Weights of a small transformer language model.
Training: a variant of Adam for these matrices, 272M tokens, 8301 steps.
MLP neurons of a small language model. Each row is named by its layer, matrix (down: output weights) and neuron, and shows model dimensions 256-383. Each number is 128 + 24 x the weight over its row's rms, rounded and kept within 0 to 255. Numbers have three digits each.
A block is one neuron, or neurons of one layer that tend to fire together. Before each block is what it responds to, as a language model described it from the Wikipedia text at the highest values.

Decimal points in numbers
L9.down188:126155147148117177133072141143104110146147120128128120108144145122117156161110154130101161150149125116118110141168116132123146150123162186158058102095065080114131114127154104145087107164100155067143148167131113104164162123103140212088103121074101161145128109154155106144136090151138140145077124093131130139141048157068103124116112095086132119139115120100133105129098110161106139130129
L9.down600:126127111135132150133128136122141075143107122171145133098130119150179121131094126119112123088102173133100107083160153130119095123125125187145098143101167108107138135130122132147123135156106153083120163173188111102138128141108112119115124110135127164132121118143121093132145107169084163114118128096116140105130120096112139102076158128101127103178105162133111121091120128172134097136132
L9.down772:089153129106098120070177148131096109136125133120135155128170167188132147121110145118138098146130109123133144149138109162133110123126138207151117118119133156142163103134075175149104108118101102119144156124145120124134116154118146098130138110088145152108147155085136126120111173163097080138143156097176140121129099126155121145136100143130106163134098115113161142123120167123112121151137
L9.down779:137136158109128136202079122135132154109115109101116114147114129157104130104110108157136148116157159102114103126152134167119129120148152160080084157102113137136164149128169127099136145142119153094110135129145077165129157151127140186129135077113154133090113129115132115105134131123153121163143144113096142150147125173109107153140101139152150105138110171147129086144108093140108133088120

Numeric digits and separators
L6.down308:125149088136122142147175128111125109130120116150122172131187137115167071130124128147085140109072148142113143100124142116132168129145078162109069153116164135183098129156170091149101131187147120159116114097143097106118133128143118140112154145086138154124125121111111131165142149115147076117114151095134139171124132094144152120128109129149171114141139103128117185158149094138084117127125

Digits inside numbers
L6.down1133:098093140115157184131139133134137103139128138106133109115212146128144101095167133135125112094150127177148111136114141135111114152119120115128115117099137119133146129139152128122115162124150100107124111105138130099119147150117112119110126105104135143174095134141150141104157132117101163073170096085075094152127141136117164115144125112145167160132156102131115201146108122102115119059129

Name fragments and numbers
L9.down219:096124150153135147159125075149116110124149178148131141103128162147127091108134114126094122150161168175116153117118094117116158150123114174160144141141098127110140130127145127118106154177117137108132136081141152129142122095138115116070116135139152149138118148109101140139140123115125119126135121113096126176145182072117128087125127115122117151122085169082148099136082118135141165120132
L9.down458:151141163113105113156168126093166115147131131141163155128135151164118112121172121092124109103132154191107121126126145112134088156132114119093138158144129128133133123111106099109125159103139139140201142127109104104124129140144105166085143141151162153162089121069131170144146132132082135112128154171115164170113129102133148174089150121140135154122103081112083140111113169160129139157105
L9.down499:134116105108117132099143145136119108116117101138135171118250138092139078109161105164149132110114140137132133119128156160104125124144103127106135095104134155098133115127128079156146138146101099143137084101127113077148115185138136120092127139067155123124105139139088167144171117164122153093157116095123100171138153103143104118105124139142161133139133087126125182117143088134142116119116
L9.down1000:130121113093120145115122097123147113137131158126130150140168164115126083110100164104131138112123106130126166156144082117145183115144112106132121116127123173124086113097084131119075159155159100180139117065097156123044136126144131132138169104118113143157111149116106111161093113098123157147099147112175172144132158130132108163135125113121156178119150124130097088140165115111116122131118

Units after numbers
L7.down109:134119128097107130099082195146135083115098153081129114139067143125089085123102142129130133109085165140151096101158155143120177140128137154122117110150123142112159131121184133135109101134132156104150119128123180151117125101142136100118144134129154100156119108101121113129142143145158128107083150113120087177112125076101154154116126118104135154143102102120139130113138110132095137116086
L7.down204:139056123155114125126078118165146092104114105146102073120139116117167123156105140139125133133143140102142130100145173118126137095168171136117096133093153135099116161127117132113119151100155153140142116148120105112138139123129109103159145083144128107150116142139117072138112117143136127145103131068127107149101104097132132139166126169112133141114102131165152135133142113139139130129116
L7.down271:157093116123147152110127150161084099165072125151130146110120114137126156155129101182163128152136122136090135177135131110105118065124104193155127118142133083116127103122122127115166138130125162135126092134123095162142144159143095111122096106097118124148129161142136171112154159111122142112146156171115141107108101077180145078135117122130138096151113133140157142134128122109157123123113
L7.down643:115088119150086139104151124134112125143144157100109149142174140130087118150126116123119127155086112138140128130137154074116128109121156139114086154108145105122109121169134117095094087134143123103128103139188162109162114167074138167092109114120123093126119136136115130079153123114139147142074143133120156080106101111133127160146136138149144110126129136136160145178140098109106156137110